Weights of a small GPT-style language model, trained from scratch on English Wikipedia: MLP 768 GELU.
MLP neurons of a small language model. Each row is named by its layer, matrix (up: input weights; down: output weights) and neuron, and shows model dimensions 48-175. Each number is 128 + 32 x the weight over its row's rms, rounded and kept within 0 to 255.
After each neuron's rows, "fires before" lists the tokens most often just after its 100 highest values on Wikipedia text that the model never trained on; "fires on" lists the tokens most often at its 100 highest values on Wikipedia text that the model never trained on.

L6.up77 [151  63 148 166 118 187 176 106 115  95 144  99 102 151 138 115 106 104 199 107 112 118 115 147 155  97  61 101  93  69 112 136 170 174  93 154  85 153 108 105 146 107 175 119 169 169 145 100 135 178 126 105 132 134 173 113 105 205 113  76 130 202  95 133 165 171 115 127 139 181 126 147 124 101  90 170 163 140 108 102  53 155 134 110 100 156 146 160 139  98 178 169 118  99 154 147 121  92 149 157 114 153 111 162  94  74 107 157 143 138  91 154 146  93 127 183 149  99 136 150 100 117 134 142 125 121  93 169]
L6.down77 [185 150  96 152 120 119 142 136  88 130 187 144 114  86 111  71 110 138  86 133  82 140  72 155  83  62 142 169 157 161 112 156 132  81 100  77 111 140  99 137 134 149 107 147 168 112 125 158 138 146 185 125 102 110 131 111 145 191 195  99 125 120 148 142 129  89 137 136  98  76 122  68 137 142 109 161 132  75 153 126 176 123  89 133 129  98 112 149 162 142 148 175  58 179 143 134 155 121 144 130 157 141 141 109 109 176 153 178 135  76 130 117 129  38 105 154 141 171 100  71 199 131 171 131 184 125 131 133]
fires before: "\n"
fires on: "==", " ==", "|---|---|---|---|---|", "|---|---|---|---|", ":", "==="

L7.up598 [139 185  97 114 132 152 146 122 191  67 131 113  89 137 119  74 131 128 172 110 147  80 158 151 156 106 106 116 195 131 179  81 153 111  85 170  91 122 116 125 147  88 109 111 199 126 139 123 149 118 155 202 177 204 130 125 155  87 101 117 130 207 128 183 126  77 138 129 128 136 158 201 107 146 102 153 121 124  88 115  83 102  88 148 101 123 139  48 152 107 107  83 132 136 152 108  89 149 100 135  90  75 164 100  99 136 123 148  81 118  67  95 138 144  90 149 129 139 107 158 112 196 114 151 168  96 124 103]
L7.down598 [ 64 132  91  82 156  99  91 169  92 120  66  85 156 137 114 147 151 121 122 131 162 156 154 104 181 147 184 183 105  61 121 166 123 114 123 143  89  96 116 150 175 100 108 129 113 124 147  96 128 158  62 149 112  78 168 133  89 131 123 146 144 196  91 118 129 132  94 178 142 166 186 131 167 151 164 110 178 146  87 144 105 146 117  87 121 169  99 114 139 103 113 120 152 110 114 129 171 146 103 111 166 123 120  91 113  99 137 123 193 170 147 149 135  53  83 160 179 163 139 103 170  93  90 153  98 142 145 162]
fires before: "\n"
fires on: " ===", "===", ";", ")", "====", " =="

L7.up636 [110  99 110  97 117  91 147 174 194 133 155  77 138 120 117 107 121 104 100 104 144 179 122 165 110 103 177  81 169  97 120 110 169 127 106 139 117 175 119 136 186 101 136 149 165  72 118 183 119 128 141  79 104 145 163 151 148 148  70 106 103 157 164  96 135 102  64 128 131 162 111 160 155 117  56 139 141 116  94 127 149 164 161 137 179 138  97  80 192 155 138 138 130 150  60 144 163  83 118 108 185 142 127 112 166 148 173 151 133 129 142 122 100 156  78 112 159 123  78 161 102  58 101  58 151  71 119  82]
L7.down636 [149 118 116 104  51 119  85 154 147 144 129 127 119 133 100 122 123 132 117 130 126  89 159 173 132 137 168 129 129 153 177 113 185 110  68 160 131  77 144 135 171 130  99 132 109 166 101 131 104 133 130 127  73  69 176  78 133  99 169  53 130  61  75 104 115 106 139 158 128 154 128 122 139 130 124 125 117 123 117 133 151  76 102 146  98  71 156 161  69 157 174  99 175  96 145 119 181 110 191  62 199 116  90 133 174 172  97 124 153  90 204 132 110 123 145 158 188 165 133 141 110 107 130 117 161 123 183 121]
fires before: "\n"
fires on: "==", " ===", "b", " ==", "i", " ="

L2.up102 [ 74  93 117 108 145  68 142 114 129 116 137 125 180  92 149 125 137 158 103 126  92 111 136 102  86 143 151 107  80 124 141 120 114 137 218 121 119  72 134  80 122 189 158 107 138  93  97  70 151 152 165 161 117 135 101 103 156 122  87  69 132 135 157  78 103  96 120 130 125 130  66 165 121 125 115 106 176 104 157 100 136  50  78 146 184 155 137 170 120  76 189  82  97 144 131 145 131 140 146  87 150 123 129 172 133 137 127 121 146 175 162 130 105  58 158 186 196 151  96  68 120 120 147 129 156 129 147 143]
L2.down102 [ 98 156 102  96  98  95  63 107 156  90  93 178  61 126 147 163 127 107 147 149 100 123  94 114 115 176 123 148 146 129 187 126 102 139 175 148 109  97  73 135  80 107 162 111 148 131  88  90 130 119 160 174  59 149 150  91 153 134 125  54 149 108 128  96 210 120 113  86  46 198 183 161 181  67 150  90 151 117 146 143 109 123 179 148 155 180 117 168 126 129 131 149 137 119 131 121 103 138 145  68 139 203  82 133 133 147 172 107 108 142 106 126 128 115 134 193 144  94  86 158 143 130 143  92  90 128  51  72]
fires before: "\n", "-", "|"
fires on: "\n"

L2.up552 [123 125 123 184 157  68 145 147 170 106 122 115 112 108 135 128 115  96 159 115  93 171 119 106 174 111 100  99 153 148 113  94 134 151 112 175  60  17 140 141 101 154 107  53 152 107 113 135 115 123 100 133 175 141 108 163  65 155  33 133 111 111 121 129  95 120 134 104  90 127 203 170 155 156 204 204 122 106  46 149  77 145 123 176  87 110 159 182 149 149 138 146 135  86 133 100 143 118 107 123 183 125 117 135 105 130 183 177 127 140 123 165 141 164 110 164 175 103 122 168 141  95 114 108 124 153  83 121]
L2.down552 [ 78 122 125 196 135 150 135  80  77 125 152 141 149 151 105 157 131 155 143 161 117 148  94  98 151  77 174  75 139 128 126  82 160 144 122  73  82 180 111 125 116  96 139 141 155 139 106 161 171  91 133 136 110 103 128  78 138  93  98  77 112 211  66  92 116 101  94 156 122  96 184 113  88 114  98  94 153 130 115 158 134 151 145  93 152 133  69 110 111 160 146 146 108 173 152 169  78 162 132 110 111  63 184 127 101 140 163 141 122 129 131  65 200  69 140 106 154 160 138 104 175 145 152  82 154  80 125 133]
fires before: "\n"
fires on: "==", " ===", " ==", "===", "ib"

L5.up325 [ 97 131 171 155 160  65  87 162  89 114 110 144 112 140 130  96  91 141 164 175 112 118  80 143 170 171  97 100 143 100  83 139 202 144 128  91 153 131 138 118  93 164 123  90 120 149 115 220  94 101 149 121 111 124 130 151  95  99  55 128 141 130 131 151 136  72 121 171 154 120 150 122 117 140 121 102 146 112  84 123  72 159 126 156 147 119 161  87 105 157 116 159 100 204  35 122 119 193 142 119 144 138 151 156 148 123 181 119 157 180 192 120 154 102 152 135 162  97 148 125 161 135  85  84 117 157 107 157]
L5.down325 [117 130 130 113  92 106 137  97 137 111 105 114  86 136  97  78 145 118 142 166 120 171 147 143 146  68 115 142 112 115 181  60  98 150 213 103 138 123 132 152 150 188 110 180 103 124 104 149 177 116 128 116 118 118 127 178 158 114 138 113 139 108 152  89 154 109 108 120 144 138 218 112  74 169 127 116 191  84  99 131 101 136 182  90  77 132  86 151 140 122 107 118 114 144 145 122 162  88  80 163 118 139 122 129  98  60 168 132  96 127 163 118 125  71  95 163 147 145 114 113 183 168 129  88 193 124  97  75]
fires before: "\n", " 4", " 5", " 6", " 7"
fires on: " |", " =", " (", "\n", "===", " ==="

L2.up734 [ 99 151 159  98 109 118 124  95 175  95 103 129 140 108  83 102 176  90 119 133 108 139 194 112 142 152  99 109 103 116 108 118  73 144 137 134  81 117 163 102 130 115 187  61 146 171 101 178  80  63 155 118  85 131 144  79 145 120 131 169 130  93 116 163 160 191 121 135 132 107 130 119 135  60 123 157 147 172 201 121 110 185 123 101 140 184 159 141 168 127 173  87  88 103 118 127  68 129 171  78 148 130 139 182 167 181  79 135 122 146 110  91  95 140 137 119 143 160 172 155  96 122 104 137 135 131  96 105]
L2.down734 [147 130 130 134 157 128 192 162 150 106 130 124 137 175 200 194 197 115 159  89 161 158 120 121 160 106 140 144 144 150 111 121 119 161  82 102 139  98 118 120 100 152 121 139 102 110 116 104 171 102 154 168 121  44  79 114 122 149 127 141 119 174 131 138  79 122 110 142  96 116 132 161 151 160 161 146 116  86  96  79  89 128 121  94 147 126  71 140 102 116 165 119 153 140  91 114 200  97 141 101 119 113 167  85 132  68 154 111 201  85 105 149 104 157 185 141  54  56  77  73 176  84 179 105 163 123 147 100]
fires before: "\n", " He", " The", " In", "B", " It"
fires on: ".", "\n"

L5.up748 [ 85 129  87 102  80 106 114 117 180 184 137 159 155 160 103 194  91 120 119 159 153 142 249 146 111  97 178 158 111  69 125 120 114 113 140 114 110 172 139  83 112 158  89  99 117  98 168 106  97 188 124 131 100 140 120  59 121 186 152  83  85 151  81 150 133  66 142 140 158 141  92 105 192  99 123 125 160 176  83 122 109  69 130 132 176 157 172 161  37  81 163 165  84 149  72 122 130  97 110  90 104 104 146 161 178 135 185 133 152 124 121 151 126  79 166 137 138 125  95 166 102  91 107 126 103 104 165 153]
L5.down748 [229 146 189 106 195 129 138  89 111 132 124 133 108 123 153  82 120 146  66 140 138 156  91 102 132 134  37 113 143 109 128 124  97 121 119 102 167  92 121 110 108 140 195  86  75 134 104 114 159 120 178  72  67 118 155 158 106 126 109 117 160 122 105 175 113 142 116 182 125 138 141 145 113  66 155 161 138 181 148 129 127 132 186 143  98 116  67  87 176 132 137 136 143 163 208 163 131  92 121  90 155 111 193 126  59 108 151 127 149 129 142  91 132 119  97 130 142 122 150 176 115  88 196 143 120 149  93 118]
fires before: "\n", "-", "The"
fires on: "\n", "|---|---|---|"

L5.up57 [142 153  69 111 162  90  99 162 142 123 137 133 128 138 177 161 114  98 141  86 110 139  94 141 166 136 176 153  82 120 153 119 159 139 122 149  95  68  77 174 110 157  98 131 166  75 127  89 127 129 137  91 157 118 146 126 117 118 160 120 142 196 114 119  96 139 151 160 139 112  78 138 204 136  66  95 115 167  75  72 114 153 127 151 195 118  96 144  94 106 210  47 169 161 137 120  70 100  88 102 128 174 160 182 116 129  90 111 123 118 185 166 102  99 171 115 121 142  69 140 144 109  86  87 117 138 101 159]
L5.down57 [ 41  92 136 167  87  80 119 126 111 109 119 141 132 125  99 101  92  69 120 141 101 154 154 139  95  82  97 100 121 176 158 155  57 124 130 134 142  97 109 100  84 123 142 135 167 145 119 165 116  81 133 202 127 111 157 119 188 171 104 130 130 145  92 108 121 174 151 153 167  97 186 114 145 105 194 176 138  96  86 182 106 182 149 140 122 155 166 169 159 126 178 152  88 130 142 113 132 127  70  88 157 134 114 145  87 100 190 137 140 110 104  97  98  85  93 130 123 150 160 145 142 186 152 171 140 125 144 112]
fires before: "|", "\n"
fires on: "\n", "s", "is"

L6.up447 [197 114 152 173 147 139 155 144 152 109  70 124 125 149 142 126  90 140 131 144 105 153 136 135 205 109 161 145 146 123 134 121 193 100  47 140 108 204  39 128 125 106 155  85  58 114 166 112 129 105 147 114 145 114 137 121  77 140 120 135 169 146 114 153 179 176 163  32 121 130 109 106 114 164 125 178 145 127 143 118 138 105  85 163 103 130 165 125 157 130 104 152  80 130 169 204 129  99 174  96 107  60 123 151 157 122 120 152  83 105 108 147 154  89  96 159 138 160 160 145 104 126 142 149 128 122 132 115]
L6.down447 [106 158 111 112 131  96 158 146  91 118 107 158 106  95 161 110  95 114  98 124 131 105 143 124 176 140  66 118 108  95  93 134  78 122 126 169 126  85 144 139 125 150  64 148 115 164 122 172 132 124  92 147 129 107 165  94 147 139  95 150  90 147 223  62 126 112 156 150 162  82 149 144 147 118 152  65  94 113 162 136  83  93 156  74 115 196 126 187 106 152 103 156 106 136  78 109 127  85 148 141 120 108  67 122 126 149 184  87 126  88 114 139 185 148 170  87 157  86 130 138  86 174 117 130  90  73 213  90]
fires before: " |", "E"
fires on: " ", ".", "at", "O", " -"

L6.up400 [131 197 132 145 146 121 168 182 123 141 150 165  44 116 119 163 142 117 171 171  77 125 126 171 120 168 118 137 115  62 104 108 149  76 112 145 115 155 138 112 147 128 122  44  81 141 191  99  86 166 176 118 134 143 161  98 115 116 122 134  93  93  89 187  90 119 125 134  52 156 120 108 160 191 102 111 140 112 128  93 140  85 102 235 175 116 130  59 134 133 115 141  86 131 114  86 156 152 165 172 111 159  77 172 159 151 144 174 137 174 140  89 116  78 116 122 184 126 170  42 119  80 147 175 130 135 142  88]
L6.down400 [174 127 149 137 134 114  92 136 147 144 106 114  64  61 144  95  40 139 143  74 128 135  75 117 146 178  67 107 101 172 114 132 105 117 152 121 137 156 128 122 125 151  92 123 158 164  95 157 175 124 104 162 156 130 112 109 125 105 120 173 122 159 201 123 115  61  86 127 126 138 173  98 130 112  89 156 201 118 127 142 129 110 157 110 103 108 177 150 140 117 110 120 204 162  84 140  81 108 183  58 116 114 130 119 118 176 156 139 132 142 103 169 138  84  83 113 151 107 114 136 102  87 127 120 122 137 162 101]
fires before: " |"
fires on: " ", " most", "E"

L2.up181 [ 98 133 146  98 110 113 153 156 136 115 111 154  89 116 115 172  97 121 100 109 125  77 126  47 167 140 129 159  64 151 138 153  91 153  92  99 105 155  85 152 171  93 129 106 177 159 130 155 187 128 148 137 112 121  63  84 160  96  59 117 198  97 147 111 155 140 153  72 213 114  98 150 152 138 134 150  76 135 143 109 117 142 155 143  94 109 195 159 136 163  82 124 173 100 100  90 111  96 129  74 207 132 149 142 172 120 140  94  60 111 101  75 140 143 118 113 183 124 125 112  91  97 142  99 149 167 131 122]
L2.down181 [181 177 127 139 123 125 100 124 156 133 100 134 161 170 128 107 101  89  89 126 169 128 129 135  97 127  98 105 107 139 130 115 151 142 140 132 131 120 154  95 124 174 163 139  68 112  84 139 140  67 136 130  70 119 139 148 105 146 150  86 184 106 114 145  92 206  87 167  89  87 157 182  93  94 146  74 175 176 130  95  84 122  48 122 147  87  94 118 147  96 197  97 147 163 201 160 108 113 135 162 124 127  84 111 105  92 114 150 180 126 132 122 149 163 138 142  87 107 119 120 105 115 106 136  86 156 133 108]
fires before: "\n", ","
fires on: "==", " ==", " 2018", " 2011"

L7.up727 [102 140  87 148 114 157 120 164 160 161 184  98 181 130 169 103 163 131  79 115 115 120 139 121 119 112 117 117  60 179 171 110 168 169 121 128 125 108 115 142  94  87 177 135 191 144 113 115  96 200 113  78 201 108 116 103 133 119  98 106 132 181 129 157 128  93 147 150 104 111 147 135 172 108 149 107 156 125 116 145  57 171  60 123 133  78  84 149 187 174 110 100  95 117 131 134  71 137 126 129 155  83 122 135 130 115 142 164  90 141 113 158 149 132 101 114 139 114 173 141 146 145 116  95 158 181 118  89]
L7.down727 [137  94 130  74  98 104 119 146 138  68 132 122 117 133  57  91 161 156 123  91 119 161  91 120 145  40 140 132 163 121 114 101 155  89 125 147 122 123 172 196 170 138 139  66 127 163  98 143 143  82  75 181 104 101 140 135 151 135 130  94 141 119 126 139 132 154 117 131 135 145 122 174 178 157 106 107 144 166  70 101 139 134 122 166 122 185 123 153 177  96 154 142 126 155 125 157  95 151 131 119 148 148 119  92 132  74 170 129 126 160 150  94 107 135 107 111 126 116  97 156 120 154  86 147 103 133 118 100]
fires before: "\n", "*"
fires on: " ===", " ==", "==", "===", " career", " ="

L2.up216 [ 91 188 123 145 199  61 108 128 151 114 113 126 119 140 114 159  91 149 194 154 107 125 140 119 156 105  77  80 102 184 136 119  81 169 166  98 105 121  79 147 121 149 109 129 140  84 108 187 101 120  99  95 137 163 135 135 182  67  99 153  70 110  76 109 120  97 168 148 161 148 130 146 148 111  98 111 130 153 113 101 176 145 147  89 118 120 180 177 159 154 116 107 105 140 106 145  98 122 124 164 153 132 167 120 115 190 179 112 168  89 111  59 141 124 169 108 123 188 193 187 152  98 206 147 158 155 139 128]
L2.down216 [141 140  86 149 116 129 130 145 120 164 152 168 141 133  96 106  95 108  68 145 171  84 129 162 149  93  98 175  57 145 110 146 111 142  92 163 112  66  71 144 135 114 123 103  71 147  84 135 145  79 110 102 109 152 107 116 149 177 104 101 129 140 135 124 119 106  99 204 113  95 136 129 115  90 169 140  99 152  44 148 121 146 165  96 123 124 121 104 105 114 118  79 113 117 168 206 132 119 192  80 108 139 131 136 160 102 150  65 144 165 153 146  99 199 174 153 123 136 149 104 121 145 127 129 154  75 135 154]
fires before: "\n"
fires on: "==", "===", " ==", "1", " ==="

L5.up355 [101  87 105 136 176 118 181 112  96 162  86 151 132  88 197  91 106 164 136 197 132 117 168 111 157 153 166  83  63 121 162 112 122 137  98 164 106 140 128 129 117 145 123 105 160 150 136 111 116 145 145 150 103  65 121  91 139 171 164  78 173 120 120 173 119 144  91 143 148 160 111  89 154 105  82 127 167 160 119 108  61 130 134 137 144 163 116 151 140 184 112 138 132 161 138 103 123 158 129  79 110 111 102 174 141 102 113  76  93 132 124 120 150  66 203 131 164 115  72 194  97 157 202 177  83 138  90 129]
L5.down355 [165 133  94 138 153 108 105 146  93 132  96 165 107  85 101 179 163 145 160  94 114 102 161 139 142  66 119 204 161  94 127 139 159 110  88 101 196 136 108 156 101 104 194 116 126 154 171  87 234  77 116 120  81 146 156 137 188 119  47 119 124 174  97 153 115 137  65  97 141 141 199 168 164 131 175 137 134 174 114 116  90  93 110 153 127 145  97 108 156 148 141  75 131  75 141 131 115  86 115  62 107 155 152 120 161 130 170 151 156 109 192 148 123 100 100 140 126  92  94 214 152 101 121 163 151 163  90 149]
fires before: "\n", " He"
fires on: "\n", ".", ":"

L2.up322 [101 155  87  66  96 168 127 179 158 150 168 155 126 134 186 173 104 185 122 106 107 130 108 138 131 136 186 135 112 128 165 178 120  97 125  92 141  90 113 173 135  68  78 133 133 139 142 100 101 115  70 193 170 158 130 104 101 153  85 113 163 155 111 111 151 135 117 106  89 180 182 172 154 123  91  92 172  57 183 132 180 145 128 116 169 155 129 150 117 141 158 134  91 152 141 111 129 110 121  93 150 129 122 108 117 163  90  90 144 141 112 114  73 109 156 141 119 129  88 119  99 153  95 128 116 153  81 150]
L2.down322 [129 148 136 158 135  74 119  92 164 157  91 143 101  78 115 122  45 101 134 125 164  76  86 176 115 128  39  97 112 197  93  99 154 115 124  61 177  78  87 113 104  51 182 106 183 138 126 112 143 122 185 128  83 131 128 113 130 127 125 145 115 133 101 179 132 170  92 176 194 167  66 114 103 164 158 153 108 162 128 105  75 137 148 153 106 119 118 107 176  54  98 126 122 121 112 149 148 169 139 140 137 143 144 119  67 136 153 136  83 114 157 113 102 147 137 128  78 121 128  98 188 105 124 192 127 114 148 111]
fires before: "-", "\n"
fires on: "\n", "e", "'"

L2.up94 [147 159 111 102 180  91 114 112 169 105 192  96 144  94  64  80 142 153 130  91 150 184 175 116 141 172 177 219 108 127 113 199 166 146 155 143  78  86 170 165 143 138 145 105 143 165 138  98 137  72 131 136 102 105 122 135 144 103  69  84 183 157 107 118 104 161  82 137 157 115 111 117 147 121 122 114 103 108 133  71  76 118 106  83 118 140 144  93  90  82 151 135 142 103 107 152 114 157 186  99 151 112  68 120 161 141 154  90 162 148 120 114 115  77 116  98 120 170  99 105 109 151 135  85 146 147 104 112]
L2.down94 [161 102 122 148 106 112 106 129 143 117  92 189 152  83 124 130 150 171 201 161  95 117 158  81 124 115 166 119 146 139 166 121 125 149 154 139 119  78 169  92 118 132 157 168 119  99 149 159 143 148 104 106 103 133 170 142 185 156 116 102 145 113 110 129 163 134 120 174 156 141 160 152 103  96 101 109 111 134 156 125 113  60  95 159  96 118 182 185 141 126 178 144 155 113  58 161  85 136 160  90  88 160  81  98  97 180 157 101 135  74 112 131  97  98 133 131 202 142 109 189  88  94 179 116 138 121 106 135]
fires before: "\n"
fires on: "\n"

L6.up219 [113 122 179 122 132  98 190 165 116 156 146  87 153 132 137 165  84 102 164 145 140  81 117  77 138 110 106 132 117 147 136  93 142 122 139  94 101 110 151 180  75 136 108 129 133 149 123 151 106 134 140 156 133 135 185 119 111 124 135 156 154 136 133  97  95  78  67 111 160 132 126 128 106  98 111  74  65 134 137 108  96 154 145 169 120 148 140  75 105 133 170 130 110  49 135 114 148  92 112 105 105 103 117 210 111 156 102 142  81 116 132 115 106  87 185 161 149 109 104 123 129 158 202 155  78 162 192 118]
L6.down219 [128 106 133 105 178 113 158 120 151 134 112 196  90 155 116 109 165 151 129  56 117 139 124 174 121  99  75 157 124  62  88 141  63 171  94 190 139 168  88 164  91 121 140 160 184 140 138  60 172 108 112 112 147 115 183  93 137 165 120 102 174 147 125  77  96 146 157 121 146 177 128 139 148 169 145 124 158 151 174 117 116  60 117  85 185 151 123 118 109 133 148 116 117 173  76 170 169 118 162 112 114 147 106  96 138 172 155 147 141 102 129 169 139  78 106 153  44 146 108 191 177 101  58 124 118 120 119 135]
fires before: "|", "\n"
fires on: "\n"

L2.up270 [149  93 136 156 131  97 157  67 135 105  94 208 123  85 110  93  89 161 102  84 160 158 103  91 115 151 109 140 149 129 141 126 137 122 169 132 130  91  47 121 206 159 139 110 163 117 143  65 112 117 136 134 155 120 167 187  71 152 145 119 162 115  92 171 116 141 150 115 166  51 112 102 160 136 136 172 109 162 165 147  86 143 105  45 100 125 146  66  78 190 103 138 165 159 140 124  93 101  52 100 128 140 101 119 113 149  57 144 122 113 204 111 128 135 139 101 157  98 126 150 156 135 121 146 155 125 196  94]
L2.down270 [113  82 173  86 122 139 141  96  87 127 159  98  91 212 125 139 124 113 154 106  95 143 135 199 136 102 120 146 147 100 141  55  76  98 127 153  96 144 162 160  94 100 104 130 115 168 146 178 143 107  86 111 130 110 146 119 118 191  89 172 131 115 136 194 149 105 101 133 131 102  99 121 142 101  99 137  88  86 114 158 134 135 170 184 120 111 149 175 167 121 122 134  74 154  84 124 177 135 146 150 157 119 138 154 115 107 162 150  74 195  30 152 120 100  77 167 221 150 117 128  87  89 129 146 169  96  50 195]
fires before: "-", "\n", "|"
fires on: "\n", "her", ";", " |"

L2.up367 [ 97 145 108 112 165 102 160  61 131 114 120 105 137 129 137 128 142 180 130 114 109  70 182 122 142 107 132 117 162 166  84 126 148 138 134  92  95 174 132 106 122 113  93 119  81 145 144 140 171 118 146 135 102  98  95 123  64 150 126  83 108 121  92 111 128 148 133 112  92 129 136 146 169  88  96 142 125 165  98 129 149 160 103 115 130  77 215  77 117 156 123  28 115 136 134  75 133 137  61 136 125 139 122 140 129 161 114 142 104 165 137 176  87 175 245 169 212 103 102 151 152 150 151 142  93  99 194  97]
L2.down367 [170 168  59 116 108 112  69 148 116 181 209 160  90  79 157 105 142 122 104 108  84 158 114 171 128 138 164 122  85  98 146  87 119  85 152 174 163 154  80 152 117 141 109  93 147 110 130 164 104 119 136  83 183 166 119 118 161 114 164  52 104 103 105 159 188 116 109 151  97 125 156 116 151  98 143 107 119 126 140 163 149 142 163 186 125 107  96 155 192 148 137 113 123 113  56 130  98  66 153  50 184 149 140 103 154 115 128 118 130  93  91  89 149 139 105 146 131 138 131 110  89 105  98 121 145  92 114 102]
fires before: "\n", "-"
fires on: "\n", "us", "um", "."

L6.up212 [194 112 106 116 167 129 181 110 157 105 166  93  95 133  95 149  93 186 113 148 125 194 132  80 143 133  76 151 131 161 135 114 141  95 148  96 145 132  86 124 109 129 109  21 133 119 161 150 175 127 115 144 159 103 166 151 101 129 148 150 157 151  98 127 119 145 172  92 113 157  90 167 106 117 116 141 151  95 159  75 157 105 149 134 174 151 134 168  84 135 144  61 139 181  68 148 104 120 151 105 119  91 144 148 159 130 118 162 167 127 129 120  80  53 112 122 154 122 164 139  24 143 189 107  37  89 137 106]
L6.down212 [164 119 117 141 117 144  85 169 150 150 118  84 177 126  95 104 146 142  80 213 190  77 124 106 133 143  85 116 103 156 141  90 151 137 108 154 159 167 137 140 163 160 133 128 128 131 115 154 158  70 100 115  88  98 164 117 125  87 108 145 143 138 153  70  80  85 107 111 134 186 131 166 138 148 114  60 156 108 174  84 146 154 124 139  85 105 133  96 156 142 145 161 120 170 121 123 130 110  98 138 125 124 106 106 107 142  82 163 145 125 137 139 113 135 208 107 134 147 148  95 120 121 115 121 144 151 151 171]
fires before: " |", "?", "ult"
fires on: " ", " The", " An"

L2.up519 [157  98 119 129 155 152  85 115 116 136 132 126 107  87  99 189 181 147  98 149 123 156 201 101 105 129 153 163  82 141 160 155 128 138 115 146 176 112  90 117 239  94  92  78 178 124  94 178 115 110 148 128 118 142 180 131 117 121 105  68 124 121 122  46 123  91 158  81 184 134 180 145 138  58 143  69 132 150 130  57  68 153 110  81 131 107 109 151 155 121 165 142  77 133 157  92 177 106 121 138 159 199 141 106 120  98  81 107 121 110 165  81 169  74 136 159 155 185 140 130 128  96 161 136 108 144 144 147]
L2.down519 [122 107 130 116 118 110 141 117 140 108 112 148 126  66 155 178 110 102 198 105  84 131 166 152 136 128  73 108  69 170 101 144 169 114 142 159 113 154 147 102 105 126 170 141 162 183 126 111 122  77 155 201 140  55 111 176 115 125 183 114 104 110 163 174  72 156 109 130 145 119  67 124 136 186  92 181 118 147  94 144  83  94 104  88 145 189  84 103  96 104 170 122 173 147 116 166 163 104 125 127  93  76 155 104 133 157 134 143 115  96 117 148 142 146 115  57 111 215  70 161 147 111 153  84 165  87 133 110]
fires before: "-", "\n", "|"
fires on: "\n", "ch"

L2.up166 [129 165 142 112 103 193 137 127 113 162 173 167 105  89 168 141 162 207 109 140 145 136 124 100 103 116 147 139 130 162 157  93  78 120 102 152 153 129 113 108 124 134 157  87 101 116  56  87 124  98 122 126 125 189  75 147 124  93  92 101 106 136 218 142 120 128 107  58 120 126 147 145 100 146 120 170 145 150  86 144  49 127 120  98 155 113 151 113 128  94 185 114 123 150 101 152  41 161 138 134 105  70 121  91 161 130 115 123  76 136  90 184 151 134 150 119 154  92  41 153  83 167 123 124 164 128 130 144]
L2.down166 [ 88 169 131 102 133 108  66 116 104 128 151 121 205 167 199 125  80 100 129 128 174 156 117 128 165  94  93 119 123  80  98 121 107  63 160 159  83 216 100 111 146 145 149 147  96  89 145 154 106 157 162 125 109 141 132 108 110 169  79 153  73 106 129 128  98 145 114 154 130  99  89 170 130 107 153 131 204 148 153 153 145 111 149 150 149 164 146 128  92  72 112 123 139 135 195  81 102 111  75 155 177 118 176 151 132 101 147 164 126 105 169 123 123 104 143 145  98 134 126 167 139 133 129 167 145 141 117 214]
fires before: "\n", "-", " 0", " 1", "9"
fires on: " |", ":", "\n", ".", "|---|---|---|---|---|"